Part of a small language model's weights.
Size: width 160, 5 heads of 32.
MLP neurons of a small language model. Each row is named by its layer, matrix (up: input weights) and neuron, and shows model dimensions 0-159. Each number is 500 + 40 x the weight over its row's rms, rounded and kept within 0 to 999. Numbers have three digits each.
After each neuron's rows, "fires on" lists the tokens most often at its 100 highest values on Wikipedia text that the model never trained on.

L6.up479:448490572473543560451484523531564497519507488482459455524616491495501545484481521506551563506520506498514499407459545449495529560461505473560435521492467518486497469499470475506515512511546495478460557523568482467503519565458529500453466479478445477516432532538359533444504516522493494485574567481567566525541472533516443508483444477522471513534556500500476478455487447454465498523470501530552510448447436434459548458507435537506584512538561577443535498462485488510567499468468480
fires on: " se", " Se", " De", " A", "|", "-"

L6.up383:482607516527530554427537422457474439400470523455577484509486519430483472465478483501509541501551482474421509551504536563534555516433504449551516533446488534470484466476455478531560406516469497463484507402506544498506386442456466494459530517486556455539464510585485496518532437516518514548522577546527480514540548497478476545526494480467434522480532484522505474554511530474509542519469542479604446505525477483508478478477512574556514484541546488523490544463481505476486515485506479
fires on: "li", "la", "o", " Li", "er"

L6.up95:541508482449540512484512485518501557443522466488477502530632511484490522423515497503511590448498533574496501522506435490512520503460439494533460631502513498512484527544470461432469504534522524478489471471489513489534479498456541462492541436561500459497453495538464502525523569473487487561481536477469514539453488521444507521491493518518497476475492577524553379580418465512576471492530507544503485489511478495468545458408462527464542420495426528438554484528454444565482509565505472
fires on: " comp", " f", "A", " Comp", "u", " F"

L4.up490:508515466518468535514573480439473411477479563485542438535495463485411475520489464467502501456481431427521522476465477623484503507476521469473486450432478504475457514396471519548572598519473507565529486437468474496557526577479484543516496555508506444594446545532505531499513469495576542458457583547503481526521480566432464468540475522461509534493481461523550504560527503522477492460459524541475492497477481545489504460481478504557478492556464518497440495573451514562529503467491486
fires on: "er", " plan", "ough", "us", "ar"

L5.up257:456496528540543507466513492522536508561440547452432482551512517434440478583497466478553535479552545457527519530483525483446490532484571445525596498487498452556442408509468428490384522440495477505565507544533456521557473493466542475533494488521483527504534533494517564510443560405526544504480486540444484530459491539480504594464493506496503537458454516458494457490458453537503547482454513516521554537440421503460533457511516517459539495526478571513527460476525462514470431511422509
fires on: "°", "view", "′", " election", " District", "N"

L5.up112:418516465493500528506512479543512418491491462467425421506542556504507477515478575443466491463526483466527510570556484484502494494506560527475493509475503496404539504487495496478482498462460538515560515467512473527502480530500535596513481581512441545552417474493488554549490509510471523463454550489539560486459458538490448631431580509526460524498495569464456521546456503493456487492465510538540569492462442490491531482475432555556530457453420552463457527526467448463575500466485505
fires on: "ed", "ated", "ing", "ite"

L5.up627:450582476511523517463511518520563428474514520443488440537562477427476464468547429519550542521479519543483445542537506503473490494488518449491547467427489436509435485504477496502485537603567482552555510477500458434512445571496531429497472490550458522474472504522480600518473502451473536509499551462511500452522549495472436592440499498492519560471492547515560451506443496558495523495528517529554474524435483515465420518504512491508555499533552586517405433481524465506462508498458460
fires on: ":", "°", "′", " name", "-"

L5.up259:486527487528471537487529479530530495512453470467494482558579515485417527561533482522498628447482500504500488564539478513475506478464523519530554452496452469487464477496483450482470480479510454531450527502488515491516492505478503453434530423447481505509462473554449521596511518499502488482539506564518521533432474551525534648454451476486488552471421508508520464578471507517543542501509505571519456568431409547474533516504517489543536518553487496424500464545448480487444450508447409
fires on: " comp", " public", " of", " Comp"

L4.up369:492484484459479576493460472560578450497425526489503542531583517513489502495532529482560475487512487456561428520488451451504577537517538429517513570474505485491485521459384461496457542545544458444472499491481477523514489533483546498504479511525482489497448458535414472513440498486486514514459522469494505494535465485493507526529578550496436594458558513444531495458556569527478464574532467534548528529474432526452515476509421472498564471520622594503481538522476466501497490456490451
fires on: "ci", "vi", " late", "qui", "E", "n"

L6.up562:480508553492526488518514499443544518383488552501543496520503503580440473545437576434513495499550527495510541551599501519494471484479565497516507533515508551535461453467494373471499506476454460430522501476505463550524433482479506475572581498413524473569463526523467473479504451436537482485519520507535504509445521495499495485445488527511522526421385414493530443542499517530517495595468540508540445524450524444468533486487528502492485451474468572490494511478468471522489545510548473
fires on: "er", " was", " |", " con", " the"

L6.up442:524486506504507528432506499504521557522507549470557506526510487486490538467385495596483526431489483465488486507504555474530477561512531474484514488493490466456545516487475517462513507409531509550554539417494503495523446515524520511507502494439531506499458483531491535515487453409470494501554479581491536492486445512545478544455556489409464489427546516510516502510489581524482560457458531520605570519434472531532479503390439549491467527393455520536461581492519514440525489465436475
fires on: " as", "ed", "ing", " "

L5.up469:497477571522508572528442460514516525488522552552436481540623521529468511494489537538503516447535507482520583466512510480504576548490544470510493544471522505427447501433481461528475527454582504482493562512515477442515502575464483496549488499492452484485495478500453501431494503501521485511459548449551492523480435529497494509477501536484472524541451452482618441484477481497409541538472537448531453463450404458479452453538502578450569535493434530467494517447522431559506550526529483
fires on: " se", " ", " Se", " C", "F", " f"

L4.up505:486527499530516530502527502468530477499522492520438467540593504521547542519497464472583544499457505488457517497486507542490572533493385479548477484523481485532477429488523482554491518487512495453460541498496462452515466537474563512495472551406441461505488542521510467357537483414560490476534491485509521543457426575522437484458490473541409492544473507567535486498527531491492509481560535499496503491465453428504484436484487558494537524508481485385523552501524500553513525485616464
fires on: " se", " con", " Se", " lo", "re", "ri"

L5.up214:488498501509483497507567531411512481413456541409509497539552496489464507431550493503557478450520459456451490583577526573489506482476505502550546572537491511549434496429486469481478513577450407501533584466474489457568507485489499546494515473465467429565489466534488471514475498506478503443499555477541536435518570529484511526504463582467462515470530464511516498467520568488479469536400472531507574505460492498411498483542512475513507484538559509526483572522439529516502511428507470
fires on: "er", "vi", " early"

L6.up392:477481571551495490477457426507501572401483547466491517536510535488576425439493551489534524579510507562504448465441480484544512507540459464521470485547490484460483558499496443421527528446552554559475504454510462533566491535516549534517524520528528542509475453477447483505507553485486528506498542478503423425502526428454510635461487522509425525461483527465528494496453485534482461487553502477556541489450443502433474502479461531534519460553461526490475512490462404555516520526432474
fires on: " part", "able", " located", " known", " most", " also"